From a checkpoint of a small transformer trained on Wikipedia.
Size: 8 layers, width 384, 6 heads of 64 (1 for keys and values), MLP 768 SwiGLU, 13.2M parameters.
Training: a variant of Muon for these matrices, 244M tokens, 7459 steps.
MLP neurons of a small language model. Each row is named by its layer, matrix (gate and up: input weights) and neuron, and shows model dimensions 80-271. Each number is 500 + 50 x the weight over its row's rms, rounded and kept within 0 to 999. Numbers have three digits each. A neuron's up and down rows have the sign that makes its largest values positive.
After each neuron's rows, "fires on" lists the tokens most often at its 100 highest values on Wikipedia text that the model never trained on. A number after a token or word is its count.

L3.gate475:512523485331494491450564640486592600570565532499440435498418618367484486496459435519538585513521561592518432415426498555430537529628469557500522438512458449566449450529506521482500434596489478558390543484468507530495459427509561505597523450553478574486562470407476494414564415424523490526575472445521535562517497559537614477494501550550487463474535518650510388546490407430374455495537529420519575450442378491486553446511461451436479443566488501557621542504392490477448458618478513466541509508471503486511427526519498514523484561502580482542497543564447551526514465414468535581
L3.up475:509457491508620429561489540606525585491450491473427461517559443496458396509466468521509461580494550461491503548471502459410386482540462541488628506520575458480545560516537494508514482450479506521522494452478523483385465422493434547671467502557501466484424545516610523520524490504432504549576530526484523580453407477569445566504551556427449485519522486614485383514565592480462509548558516520465488508470456530494497465470537507523469531441507531448535543456444494552517564540541558526583511512479461502535500552529485455422467559413508524567484432490488512563594488445529485483
fires on: "-" 100

L3.gate604:508512513548508547502496430475446535457428441456465534500588550503511579481483581531585432478525394552457550591477412353536444504504450497375459552478497499521443495581568540501520507507581565606564545456468610539547484442494505461512433509481494537462498484578444506499444504529480547490494415526353496400518540509504458482391488461488459496463481486483490560556534468529480401452509531548554439547548493449528462531532478503465579406482560489453508500482538583457496496477593460538479539570506463426519593477530501507493481528637497436562489579479452486469501538502498516578
L3.up604:570542558449566491541489399401478453513554403403501538426527498448459450497536547404510535472436472467457580519467607494582557512529526488524445463395543523480457555432441514515476507479533433425509547478453412395440431473528444538486535525531512456480427507457564485467485484466499488509450455472514449544489479570537472585495391546539582487516518481464501494470468503485431458613504458539509518440411527593626576411544400519575513505482494465488492416436470625481519575543507401510529462409599474505408535601469540525503495480484498416425527581565565469520503528486463530531
fires on: "\n" 60, ";" 6, "\n\n" 5, " |" 5, "-" 4, " dra" 4

L3.gate227:485498516499446446566507501474423478574523563507508533483363501543568481466511543517426547512471539537472487457500531439448546482577556507456575493526497515434526484483532545544508588584502481501533514488416376466530498520447503491596573586486497532593483424516418455494475494504597491572518491534539568508449498474523519470435540485510518434409567486493559555507586482512501505519463474386514416497563499497562506528518463397470512486521498484524599507600450509491475463541485413436517486588506594513616515554506541440535540563481564442454553492550452531539477445404504533560
L3.up227:504555530584424493512530371495515499570468462473501504572547476505486545477520447390507541533477465493497499473570521524481426520385503510560622608608504478492488491601542525536482467434467538503463452527574409459483503500514373569474479631506517417580492487485576602438484500503604475550474508459540473510486558494509503520431465564528491479442405505549555407428577499446579498475492510529573473468431508572490448498470502625503503538438575433574473541536518586492506506551450552409515504502565533444487494462513496531510485514425532524484470490540514548567587525514428457450
fires on: " V" 33, " fl" 30, " v" 10, " Fl" 9, " s" 6

L3.gate710:398480503512482451430509448552412518630433525544455429509496494529602480561592454421462544376526471523480552417476416559440438528500447516457602532446514475548518545520538545546396597431418512465474530512452464497472523407529478467473498581506430482489428547520454559478625459482523536519459456480420524520427513516516452496495452408448473434491476477470547526490538583512482482548561572523503550461546470423512484472588438506514609452495560521508530486541440515403481492527461511511439580522474434574426503520417528554492541508463543459536489440540533477502486522569550555518
L3.up710:448410638538594534441465473482536448458528521469474430537458502453480561457584463461471532405469570508568419521598405456559461497570409517499555413495550518557467568475578474504507521568497525508397475555558559540468487500575427433494583467532454514414517559402522476496598380534516451487449537572487558398533515515433500480445575419459476536464551498488445523478476476520487534472490470465490513480558511477591491527503528457508531496501486547457466574447461522574499413476516547555597426445503509493502468472445534434538453515568549477505498470465594512565474463505487486488
fires on: ":" 29, "_" 11, "ry" 9, "=" 7

L3.gate569:502550480432492441468501493419494365423518483441392493492424551485516530522589479490477525539414538476509582456495520510474500550435517518547567527453472516485488485538519533546501491544394526496576540549524515428570467515457457484469435480481564368477367513428478529453479519423486440503479483467637516478569585512513512499414505457563534575497473512519527549536505481452597483520487359539539514477416445506492535578546527582506456449467456549555573471447505603481498401442470468553454413560431471549529534467429498520543447540524522476516473487466529420488479439468438462573
L3.up569:504514650513488549492528445541521504445488537460505595497544422515508540504450422412504531625460465481539503486512473408508548469491451523416577516436558502513564480544432465586491462549480469426455497528543468492597471454556544491597437547557481436530398635445483433484509395498491481500464541543442523509485561432413471507528542475614540451483550475507501487470482560395525455579623500477524504500509477542474448555502558438466387491439516406530479469515440466416402554463539544471431474461562502489606514416539470528488421551512499413526475416507500453531487471466528491471
fires on: "ation" 21, "ing" 12, "rack" 9, "ade" 7, "ement" 7, " list" 7

L3.gate380:467533440510469442508472476469449561472351497512522506549502482447498544467548624399516518511486567529577550524522540420555504500541532417452482506522499542499484478428523562481421434415555554487418548575501405534458501468495634493486494566540562530434474444588629490519455577484511458479541565459551624468591555525453465548442357508484467575489477482589428511519529542543616503560471562489461476426463589570510469541530511476508465464473507478497473449471511502474503515415579506452483510529483627459530551581553590498503537517529458528474531567447535479537456445603437518449
L3.up380:387424527572480444426476641452480483496505594572500477522523451435564523515562538467586517488461491485561495457503426460493555535507540449423511483583514466612422495505447496532474566554448512426494458489482533522485501413475517517618488486512589571424466508572493510487554551458414486476604445557392563488479530540560546391504554514547442538447534482498477501556486481438532572474520433497397475447534489508466419493487531510558459417514487544444533626563481464541487476557508599596485463511461470488549520577549531507445467497500537491491559574468516429457476458544448509514
fires on: "," 42, "e," 12, "s," 7, "er," 4, "es," 4

L3.gate750:546458490477627519567519526538533536554484476608547506494525481502537511505484525501509474470488519513576514465460463471460553540531483454522472505554470440503509490561520485556516426530357531577543504415430389511529518459424487515457580556451492413581402509559515532516558497516532514509508541525571444449465616471613615511545551587488465515475430469595424516501554450598468584411473463499467501556502489485518512429601439552508604503477513503538635452415534481534513462549509484541512479447531419523423495466404508533421503525418496558617442589462436541460559512524431390510
L3.up750:603449513470500427487480465482533476470536480370491509535568440547401467555471605474457503533579457532485455508482495482510549546419442407490491483438450580507549587456463443528588518488460461521554484575486451533539483496505461472449506482488423404548435482549464603578538444491464487461524572487475457542488581434465474556483488554446454558452512514528429568500499566528510486439534517475517488562451470508517469525419473501509426507521510503452551468496385476564502387516547430564473512423432512455545480495473483543478503456523409567624430476580453587419423522479581530535
fires on: " b" 34, "b" 26, "B" 10, " \"B" 6, " until" 5, "eb" 4

L3.gate96:483470439512541517467542431529485527468506443536482489436539539436511464536514503558501395567507504558427505534473539512597427485427513475527481554486398515427539435516529434449499464576449535462522528446505492388451519564551512556467424469517500508503534525589382477526551408615525444553514547548527499500513466506534550604459623493535612488517469431493562430598413478522522448458513566496467539506552423551527509527441498426502522464463478619536484579451530463532533539494471529557605481496468416481350545499441519398531484548516514461446508499544610466477545481481487475477
L3.up96:439439466575471420425464541537512455514590527473532510489602612502510518542507487574435507507561531485543590589546542451439468502490567495436456452527566560502541452505517569529549515448502485487531506445492519566492514541492509504452470549503542545466472569391566473521556538457469398514470491442495489527534536477543523541435503474429467444539501438389472361507507533537464482506567539583505437461506449390560481519530520618599581490426405566498451420526534521439635457406540512410503450486514578494547488503425590528541440476498528447556564560502562502543480500454466604516
fires on: " 0" 23, " ass" 9, " dec" 7, "all" 5, " appro" 4, " inter" 4

L3.gate361:565476518476489525424608494512534466554556515587523512569514435549474545570493520478547555591535492471631447490404502477568445501505524556462508532565551541475402512529568521541474442461427501476432529413523544434483483425457564562471447484520498469373537460495465479568496468532472470502560524465555457484532434467424543488532463577484562468528524380597522543454526475601559480403506550427507497485474516456463517468556490519471478585582479527506554524451517510495439528522519501451489545441504559584468585613544519534542476485540476509490415465433485567450507483547547443538
L3.up361:493558419535533501576472456484508505454514464539523437489451602575485527466461603525482543446528594526432467417472619450447569517522581539434573558553501489437513472501543439445527555464585496541440526487487457459480529498518523482435462545464596443487437526524486469426492482498446596466485579491470556501452536562457436508573565524478477452533526509498511551367467440414529485582448463487606502507465586458461483560606561401492462526504570577428526533561456449589503496473525452435470470554434429559520522466459502370436425581525471532478520506559449456582449480442643453480
fires on: " music" 24, " art" 12, " Award" 6, " design" 5, "ript" 5, " film" 5

L3.gate546:446474459456514543642430511401405456529449407525472549469530467504450426486595597462460453454465521549504539434485553493552555482551454483437550510547550423513459509471536528592509527453457450589428565522547470460424536432422475478546518468551517528427522514526503456465522547508431440470464481537487549474520562451506481502508496563488466562520502468506536513548584510483483448565480530580453386418555462465414443605472535574457646438498511567497513582511397485506449491493550493517513464466507389531512549497516601525483586448440545473511414499447538498440446419465484426481
L3.up546:438474479453504437462510560467524446454445455576465510557462491486500604520515512433534602558605470555531466506467582463446601415498500484433489470429556510490496576503535537567499519447461459531519541519517533423435469451488389506589485554583384552466479546415588527476542556501482500450432574512506538582494486465556544494566497416485441488440555491579565492452497520474453542491519515491531529504547426450434514464525472538517577506567522575416432463509524467529570486505527590598488400454506492507500517564544546547544491478478477431501491518451497469587533473522440496510
fires on: "," 53, "e," 10, "s," 7

L3.gate236:454473512479483459514521478427521507504476488491549505452511445563632500516586327399487463506544486537500550506580619499536515523501447586423534564501448511391500471483506471519461460478512514514419455498537456509529549453475496422560499507514516456471529587493526488528570566478541543507580643529503480433496466505551464490530437556565465522459528464460522553375515496550487594474514518486537568503399527518482537482556529524415505504504479463492421421540503589533478607560461472545498431437462419511535505393481492457467533455401511510510503502415559508475572572496449492494
L3.up236:504471519579445545515507540459457578527561641502552452511448425509500557473539418448472473501528453532433515500518506447563476588475571531480535544588503472505565460562482420461461505506545496621545571439438547601477514505452489522544555508463545513463541574598476509530378666436530488481531515414568516532461493516635556452546542443471583486475586579646518453455599539568529588372542368549527442476506563538557522510433450544498423412513472576528495523589428559565509562472488544534542482509489517594414549413472533472473479465467530435491502422507540427526486450455513506462
fires on: " for" 18, " with" 13, "re" 12, "'s" 10, " De" 8, " de" 4

L3.gate698:512520491525495474529522483533567495558462422497416526505504549525477519546542527464544445530430538588524619559424534430516469510477537586563407545506497532477601529495529491444490494476535529573455547495433504528462519501634547511558513479511443499522542538562569553550542529499467554610337592503547484499492574364519457570633439525498449401554543541462489467523421488465521426472377480560493362532481576481497535520442533531490502477471539517519462429569543570454470530531504493450492475616514524524532534428488494517568439441562507529525534505570405584542557468530547410432
L3.up698:488557476476486474452537530499571561471435493432430533568457485424478554495498424450523501441469483505512484457536514403580528519382471553447440550432475471386561486493520521528590469557446461583482469449427489442469498452518593558530452526512608448533548499514566490583470482522511526554495538494505456553498529506460485549511452446470549435500460518491450404529522473543566422425506609564488543493512500454525544594466604545562481532423539474444513420434561422535512506539483463457508544458513587451539519528513506477547447445501395563444579569519457426469548525518477480471
fires on: " in" 14, " 3" 11, " 0" 9, " 2" 8, " 4" 8, " 1" 8

L3.gate21:482445486595471510560511445514493487517477557510482506520477390521449548456470588438419551575513511536500548471525419522484561517534532589491487409517484550576632501562527553552451464461458566372503537499532564485489502438630419526534534473571440532463452463564592521536509530504458517568489579462455516491546471447526492457485490461489523508462570464531505595561502445527457515457484481493534476423530398465481489563444475512504492576528515543502580505544408496570506490495490493502423457521474507558460468433561450532534422585487500472530564524611465387631540485487361462553
L3.up21:494495475545594528470448475399411485481528510456503585525487485486520512482547483476541531432464495495446530474602456478494514471308429433523471525585523491493487512450582561554558607507591519549452471547458451547505500492513520538494536451555524547626440461524564467603532504544483468539655447413450580517431497507526425477494427536442450418444494486494432444462458487446465539476557520674485522572494479533467541483482524580478477492431487487448517413468499599544538535529435509511490576534598590508511503610524482440384502486517519525552523541491504484424527510421506533603
fires on: " s" 42, " (" 14, " S" 13, " |" 8, "(" 6, " fl" 4

L3.gate763:499488427554454522549450499431426513476470436443513550450451449487496579462497509534529450513481472481435534518574494519535535450491385626407512450520465505420624555460497580486608437508533432519457486429567505486453529499502452468524461601492447550554409505528447521547525544589549443490470456533549572510478446485486558464493558523482468412520488555542465567494560515515434477398512439501463473421511500532502498526478477401533446474543428460523557559530432522472455519595577506507525473560475565598489567453497439581441523478523553516524522514572521526543491549518507578463
L3.up763:552417489414469498476410452497468517478562484420535612500526539609453530512421429572482483428571480446461503540503502469462517451521483559503463447577537580499490451546452566472533437531523487528446439555525478449499468458513584496516523560497488538495581451508435503520498359522442441555515576488515518501564530579548505529544496511521489553532439503485491492567416518487538494459557490531522477488496462399572466534476433510602512518573509481510508558551523400531459424530442295490564489535459465494460542503470489511503458567488573439488500492508537604493410499509547528564
fires on: "\n " 29, "\n" 25, " |" 13, " ISBN" 9, " 4:" 6, "\n   " 5

L3.gate0:512545474566523495511510478519530511595507531472504486439553496493526451595365539462527513429514524509522572487487494555566465535564449478567529516456482485552507505485502459493502591464411505509614437475453488464569542465481604592591445495494468501551477412490468509531545445568629521466494600470521523447568593474543500495472485486574521492560467540569478478491470474520499494463514465406535446539449543497469496529510528554512449452454500406539500464439479547541471557467562512442545502404511544457508418534477569499434502528506582516537460439508458567526474489433528454527
L3.up0:503493494512602488510477458518486440503603462556516526462528498512476484460487487482564427543516557526504562533414447507460642526501495520538556396532499492608431399516566582563407581489500492613509455472497431543533428502450523522529566540519445548467543462420399417488509483499492477509538543457550469502461562431467503478433527464460544485548531521487478544518459465540472513441398457515403551541509568582503541531421565438533531491499468504438570480499491535538474524388567454543488572438479546461422477479524424516583378418532547520518453501467483470517566476486507544555
fires on: " b" 19, "om" 12, " released" 9, "B" 8, "ated" 6, "-b" 5

L3.gate192:475439528446570470460482593454485393513445374549549591541523504559389548469467487482475468481493447535497488573473511624548495395537440379535554544475461504456490451487468532458486428439528571449477545625450533494531534406514375603510483555478607481467565456400531545456522413535420508527432506505497454536581467494470450483544393516535512494494476504561617485519498505460535483410484496514449610521513456448469529583516480535528578507483538440482469467513485590520582509510553540513518579551526527535466608527497527535533443485440489467503506473502521561611521501424497511622
L3.up192:561484483467470505443491464478447557429509522485389504489439546516455347492523520538459502492495583514489536536576495604510517519568540470534477447491566433469482486423589507449421460515506457513498504588460468458519522532509454446542520600520439443359557525506567546552565500467571390551462532492566434510478422481493528535502568524488490478515583560568503498525488497590598449507564411505508549484525597470482474453533387456530603476545480523529484433515493587466381581519488542452479522447594503578492527463391520520558442470455519493425481476516545470534494531533520574589
fires on: "\n" 18, "ir" 15, " |" 12, "e" 7, "ound" 6, "en" 5

L3.gate244:577567406497416403452512535425589453626519510609507545455500583505468547545464478470543525443510561440539580639477498466514521546509461498511596521448601433387538533566505512483467490585467465475553480427491465533441466492432512538506523499453464505459537514444528367442463547528518424376512400531446512458487457517469412588512491455457461455624459460436521499516490522475458510511501472568465466480518520499499542584554543506407486537508589500479490491500613444489463472461471464496541454471465469525544529552483504504489475553406531521478447406490458499539516448504500518520
L3.up244:486516535551473536513540521559492648592608465611525470451423448599586522534499486559508532455432453532551542503584522488541495580445505593490565496475522446497464526421505477563406440480508469451497539424501491553622469517393589512466531415406489466550535431516491408576483579527489524498501499450508500415445519483437544413419550502494412514471569477497560462478526479459458541502438460449402529451414542469498476530493584510519476511438547511451458535542543499525517498535414491556532460469500516483478424539476507365417469449542477554510505478497482536423546410413474516490
fires on: " its" 25, "ic" 11, " the" 10, "ight" 5, "act" 5, "olic" 4

L3.gate246:507566536470524498405497557525500608501477446557552540443501563502485477510519490482619437531556499448535519445439511568451501514419588551518589528451548502408455502483501493389529420522538553521341525467453493520494537504450652560550523602485496468470545511485486510553467499477557440542367451564548502483537513481508504450514431571420534534539507511473495489527477471452502452500490602558539409511438505542585546496499414447448524501484348403477558418552480534485506416468545528471479504509449461505481382515480459545545571469533518543455462509478559496535495452558460524531
L3.up246:523499488530509460417470573492463550419549417520572540503457468458383498461570471574446498403503420494441590445455437498428573501429517534427499531482553434383542515598443586475576553521502493506508488535525500455510459496538572469503491534584502487536434496587452545502605508509516485302565485558414463556506411488538531413436528449439455491464480491525385509486424405449461438513524561479394490563510563523623621552532525477456564522535602493590503505503509519595505444546445498468560477458511479541546458514426470523584577430454444506461521490546504494495558450497484480486
fires on: " 0" 52, " 1" 28, " 2" 11

L3.gate303:544577493508531464467530547552504583489548462500503497427474437537506604555517456553500528437486478456579486605498479499391443538469489482549566495469579537546590484474475478448531527552399555464446483500477577544547444530485534490649420552492508423527515480516489527414522531558529539516456450514500523425581498480561462539419455515460514487538412555575448455598412508506549439546499446569528575455501587526441460551444472483565532501428588507552513481501450548528535518543470436502541515518490458540552510442527565536374575545552507547523472443459561602437564547484470557556
L3.up303:568527550482469543381550558506503479538531492563473437541524577544446517530507482508518474566524506392618509480500477494621434510466427531369549468481525469549506559552471440510484558488524543556488487452504432532421599480466499436494557526466496456434469428425440555558514406490581533531524523582550507478530511534531548492519586514504555549459486503562544504473538507488476522580514513532484420517508483467596445498511462455536553471557535502461422564569501561514433502552491433593552578540581528460599536468542525520600528487453576458543477517480498547555525527511424508396
fires on: "-" 46, "/" 11, " ab" 10, "ong" 9, "i-" 9

L3.gate550:568505444551462513573550478547475487510518555430450582456523458437391554517415460470504480491503632494459424500512494457555526514499508518471539540623601558544543447395430577501430528471522539412485606546523498401422554598499511502524466427495467518513502484558452469560490470576593416535599586452443509558527507478451443492476444521529574475538510560430421458390511497536453533430500492507472475481516457443537442517561470427407493468529445401464477518486543450491550477590494497553507440486471480457493533486541473547485512512473420654492402488493524588637504538601484520592
L3.up550:528464510514536538557443436509514535552432523465403519544475521443524519491515438517463525541396401441486448523555474462484563510544470574448507425548556599553607448508495575549436485495471473555420481469589434487555498518501488534565550539508422562420578480515495585590465444553554432387397519567457466511488447583496514623488442532503485534546485527515442497544536498496524464439478600523461480480513463468556459561530518443428474475553550460485579489493537472446499456509533483516529433438510513572459621375455481497604504614535483488536427487585484598532449604522575457491
fires on: "\n" 34, "\n " 21, " the" 14, " Ne" 7, " refer" 4

L3.gate79:616474520540473424548454555461515544584575519552544574456424525475470435498551548472531517518537468511484499457486535539399519540506499664533531601546511374516505523572443509427434494589505525615488384480584490505464524514452480505506484481457525480594585541480524505484478514515466476549548577401553521547544481558503389461446466561544338512459431417536615512560499479483560449475580561512494499562425435465462478486439506493506474479547452531513442476488590477498464431529411422523572487515430535591609492526536533424511543520462512510495402403538462466453479524468536489512
L3.up79:517462474422543560566512447453451551495451456474478497526482564525527397445551595465548505527501477432422504460522434547445527536528531521438491563560542556514576421603496528376572539466563429475473524532441525555568551547537559536495550561479518434489528581445463449447520494472532478514477595393439461609478481449562482622441456512518471446486443481442477496472536485456447456578481498513459602519400492452547552454515609516440515568547553526405490490392487587519599498566461576501414451449512438451544521531612454466546590500499501408502506476458524515443503612590499562468
fires on: " E" 64, " S" 30, " C" 4

L3.gate69:528485459483501562647512524606556549513509559559554498495592528453509447588439493551442483563461453550551501501440539511482554528419437490497583532488425487541499509544479431533446490474538554533445489468466525510472477498448499542520518462543466532540489555494461465559557506543444547531469505437590558537457507442493492554502575450551514593467476636561572415513520543411475509505472564320452557537420510539429562479489512437471528514612483449516514480424537441533503566458513520476518532628495510512475420561581503441468496555514502451650473438497454461467516466534494554567
L3.up69:434581538449466503529485577464415589485421544451509585534523511530368477505494484481475565484459569476502496538510530497521434652565483510488542452472469460517552559511473558496481547417454481454540401524443442494487497460444547448431465596493483471540525475500486459511413555530458435518487484512434532546426519498481502496545485543527509506527518513553450432418514426580578516436560529503551546398543578514486515500497501550464459463455535511537527546562442558544476478466559573537531526436606485492468501558532558386483509505588473512499419500489571499528555491536401482437
fires on: "-" 86, "'s" 11

L3.gate527:449491455499471532509528406473519433444413490560479475533571483499477515457400487528559417537537552493562581512459443500492513412537423465517597464433450421518477466504476474588470480465535450471528479535489532469501473491527487416580462520494461460496403489457371464498563563481481476419556607550464552519489497549543505567525471457515504654533498495489482484477517493466442434545524514448504473492510425542477509599519479540529543498503513518539445448541545536523430508559470444532433568467517479520427541460513507437499505540473533538528437574542557516419607487439438538469
L3.up527:460497475444576493429452495492549576549463485503522514477530518431535488502521528522518453513423504562440519542593413396541458522489534446530506463523504464588588510543543459382464503489526440461579504461641436434575500429456480577398496501445503434551492435454611403515525463475494445440511447663429489531515520466391504489536625504387506504424519472496523473417517470519447573450522530600472420495480548534497502454587572554539526522544512443486520453562375543499493536417547524488406516503554506514546557505500474610535586577493544489549477473495517513516610463482542465463
fires on: " |" 99

L3.gate88:480485497459521480572484481385579446456461539514537545462484486493441529484526589476442369440524491501551511530451476486543467445497416521503575483563463438434517413472470451452441573431495483568509520491502560462621456455428554510616485475497468574530560446594532441473561563530479484390480513447612571495477495498522432465428455472477484519460549437446530471559529498573521509417554526489527412411410381496526545590597543542533453383436516466472503486500467459512424496503556542588461476601455376566513610578447575552567472516452499625544485525476565413464413492458456536369
L3.up88:516470493469445526624568532531512433426491469523568489476550539483530558444539503438422437390550507445495529429494438479538480437556536553524628528610446495501511515454532595504549483561554385528461480573568561485482497472524444508545520470580487467553491563550522544489462485417444502543437457494495594608454562571472488470544514502463460504447485524584461581530429448548508526490530409396466494567490514453479489493556464497493528475488424546584474535485447589504429404522448593518470451517435456534587507574507506553455507523494566456583463467508531542467480471466575461459
fires on: "," 38, "s," 14, "y," 6, "A" 4

L3.gate19:505446604392446430516494442601531588517427447530430481543443486452460558429466490510587538523513589543570582550419522585370455529538525511593582502526412507596409464545512561466525504588497463542514515543548521418470560537464359475573589497451515448473478415491508416488499472518503464538432415501454436497477505456507462508568504481522443567500587558604540478555584560517427471444502628547498575445461471545492414575552465445536529481494425519543579528535374549533449454492526520456494495508476512579504540452504471471515558425410493585459514462434392544581496461482457501591
L3.up19:357498460464511540485510449523508488563350502535496528507541448496532551575646521512547548524462489582521527521496481495474528597470489575487486460372473476445477478424512555464545462454507438396436436470471556432552477340432424471506456538506482537465501530517531540489438540403580452471547406491523542529458471552431506500536503575518451559541553407482440504519534488480520536501467544433571478459521441442498479485492482445389455483531496461490496368582468507553461462589447401441480535477558469547565433448524492456494520512462568539491499522519416502584445516500516463510
fires on: " c" 57, "I" 8, "-" 5, ".0" 4

L3.gate682:522488518622556558513615541494429641422472509555521481458555453508485531502545506553556469590578521542388486523509505531477615501527537454476451571425524461468465485570458521452532438580520509527469446468430485524453519526545438511505551562414487471515468505579522495454479484510492484519429396638469552482431494507477566531460520488570480463442557407487499509489443465520516467530496571581450455549467526531524444482588502385474491448483433429484493525500385421582466575524479549463570491491459476507383559503423576541525515521498445521519516565492593534414462500488448483564
L3.up682:465577420457516517509529432543520539421524529511425466496509483566577374529500509632553508517493514536542575466465579615626543522502573455564581427527442476456479501541459475507461601461499438474474457423501558508475494537584550545492431535394485540546458396535511513464489463513563490523502481524431577507474462510381480561409545449514541473483541494494521438483494560503433432421554477520523505503505460492490509432486441560352469446455560451667485457447505542582557551458548412523560516511547561500499433516517463408511479480438442482487513459409493497506543523520451440466
fires on: "ish" 25, "ich" 16, "ose" 12, "oh" 8, "och" 4

L3.gate560:410574546439452416537477467497484433434444500485567523495482514580476514550468527424495451562557515538441503417462540621555542553495588490439522470471538468503485478530470599602505436544479511474509520539537532525505518561500477451490520521597541580443497552536560517608470440585577528464512584471505501592588520472451612521465406476526438533477375543457455530508453538478550463541585495472504423483516418525514484446428522521529520503585521424530537487462543522456439527483523512489459513471499590518439477521499555482525584505553662444426490536574501511490425491478448440547
L3.up560:466461547501462469574495511457500556431445575498472483481493522518570583446544442525543507440533412499501660471438465584526498478498457499457475450527497578626467495489461556510490542530431474469463537489520486556467526450490612462518501560578535489504583538469488459446413431572453436527634520564469493497580577529539503471489433459524466414431563492515532552457542506476566456546490483495432378453516527415537505568528439625423497484493559517515556499583512497517569540529507524536528461441517542545601528434623542449525514492575440516519449556530506563478497492542492471505
fires on: "," 31, ":" 11, ";" 8, "\"," 7, "ed," 6, "s," 6

L3.gate16:589481521429461525557478467434506471542573429399504603528421621527502472550448555470537494546466523483506434447544522501462465475465547517564474474485615492453502465581520476570532517509503560539537570565524406548426514459454508526461484594501444532529485541369477536531627564537450494510516480530634433448417531547462486450547505489550483552521577426468505456498456483393437496488511490525538572432447506511445500435477536497576573502499440528511591416521482547519435515491516534466552566581456560495481464474522532605485470481512434493550579530570453521464462500545500482536
L3.up16:494489568497542531528552489536543442500455508480590499456472454447521497518504575410504570546432444469407568509483421480385415396492478511464488523449475495529558518522481533494522445525423504550522489559476445559528514493519455415518555570482607439505546496550448541484523541579527551546502513552461566528530485535498486561515469438581525546581440411505570577484544534518462492494498563357511512449639539481535441500485569571515521428486468561530540413551534568477463527484503525541370482591477491487544445442467586608488415465485485542473561448604551515455565588590425566436
fires on: "ation" 48, "ction" 19, "ment" 7

L3.gate209:416535494504540534626480514465485456473453447543443463535490424487463564594531536510443415450460413542552486486480482601504606436462506455404506506434449505535453469436474531494438526445544508533528436454514510557540478552430492520579456464461516488471569565412467431499536453510505499406541546425409463433559497504509496571489475477487477526447596513436417557423552517537522539543537407408490488460560557409463499543614484463455495551536551532487454462507449513498479451518441486650546556373505551472514498538509504467535555425477513497567542516549517483509441504481417526486
L3.up209:513439445483551455511516503484476463462485520564551600476477525522483490546590531456574487482438576541483496426493507496487580504420513586615558530506537433395498504535492494529534562524498473481504570534587470499591566493588482560494462562573454470510497507569451510557480480546489502541478544568474489515481545397400517507557592428517518611529424448550455586409413504547481409427546436571466365473528486530599411464443412523573614477499474447506541492459455495532436506486469583400384460580478412577568531550459547475517423512548574497511468475521554471479459484473553534566
fires on: " |" 93

L3.gate419:521493469544406470502560463465409420476586451555507473539468593588549452505547554483495585492484523574483486545531457455500524557538397521511476487575530501476554462552539531538415524464504426536493513403566551573454534475488517499503528527582498493530448463525495523457546501478442508560501457453496512567428504447459540575518614496461519471454510585416564483535583420458532475496480481488375585588453546452516440443493443542471418500524519457569577529485513492508472463447511517452504531385497456482476503537487473446445510499493522474534470550562435505481574542450480538540
L3.up419:416470572458475438530610455512538492557513606438435536501611450554499526485516551419456479453466405485484452456495477510548524477442644551548502480412480538550482562563439542565495417455388619429532509546521481574513541541477541382501361550542534514510527516510426531546535453479551452515504447464565531512511458564450540519541518456487484383539558511467528499498507518568513543433472446495551520448544520424494426496470504556560472487453507467513548473580524578526433590463577513482539421596390425470355572454523511499526497520467482455481516514543494510589484519489481445517
fires on: " fl" 50, " Fl" 13, "fl" 9, " beh" 9, " le" 6, " bl" 4

L3.gate47:487501533598461454514485493352463578546398517530561540502464451480531431474536501558396510555509497522488479417543498643525396528447589511601557511591622441541489556581544565497512454543573571544581457513588534520487546575498585528540446513450476587502489475483511536506542482542533480483465490434535443529524602516512481477498417405517545500483543590503464507504488445534510560434513483459581455611465638502464569506535525511530574427481416536505522538542497477493448451475479469447476541501517420502505479507428529416453478533474545447476511491514505419521552574372463468405
L3.up47:531488544568522462492381469463522457450409556504497685532525431488521521510511544416507482416490403383459509458519489570541562518446423504551485513465421510596446526459559587510543421590551501471520525467536499566484578477480581565383453486384564429441528566579490531475572462482413548517518455412495553509449571458563539480495485447392483526459498495526580475574534521479541464465549471525467648538402474519433521498560557529439564579487410546503481426425468449424502538478504448552548514498421515472481487504552471461517521462510458524504428450571426531443537535472541546480
fires on: " s" 27, " \"S" 22, " S" 15, "-s" 11, " (s" 10, " (S" 5

L3.gate65:533541503514488589494525609528483537552462521499556533479512525533425497454485496561501407429524544474452475496594512633517453555490523511460572490529596460434565382480470619450436486475488524540473509466493426466522488520434531477497417486500433488478415557568379501483548544591511523456571518465576462474461483574596644517545535439557512508527547559538482472579488525474507577472563537444495538526473434559439585489454517476439562471451491479547529469608475512464462571565411457559453507504465474474505514460487503532498456503496418540492495534491553499510524494564540510498
L3.up65:409513535449461518425435522567466490587480531454480477472520516438548494569518487589518549532565545469559473493504457415482580504497531501521471539487457458557559454591483541561499493557520519570472544481476490565487485516533545458380517496508440584517559496442424528520485479539394508531566546523470415469474468509589575524462522536462516554557564496534496456523473563419528601460632491492511481519442450487474513611462503632485422395462496535506583478505473488499443581545519481488399436505538514515550459470631456581544490399435541491551471498499406534432490460479401475470
fires on: " de" 58, " De" 10, " di" 7, " du" 7, " del" 4, " Del" 4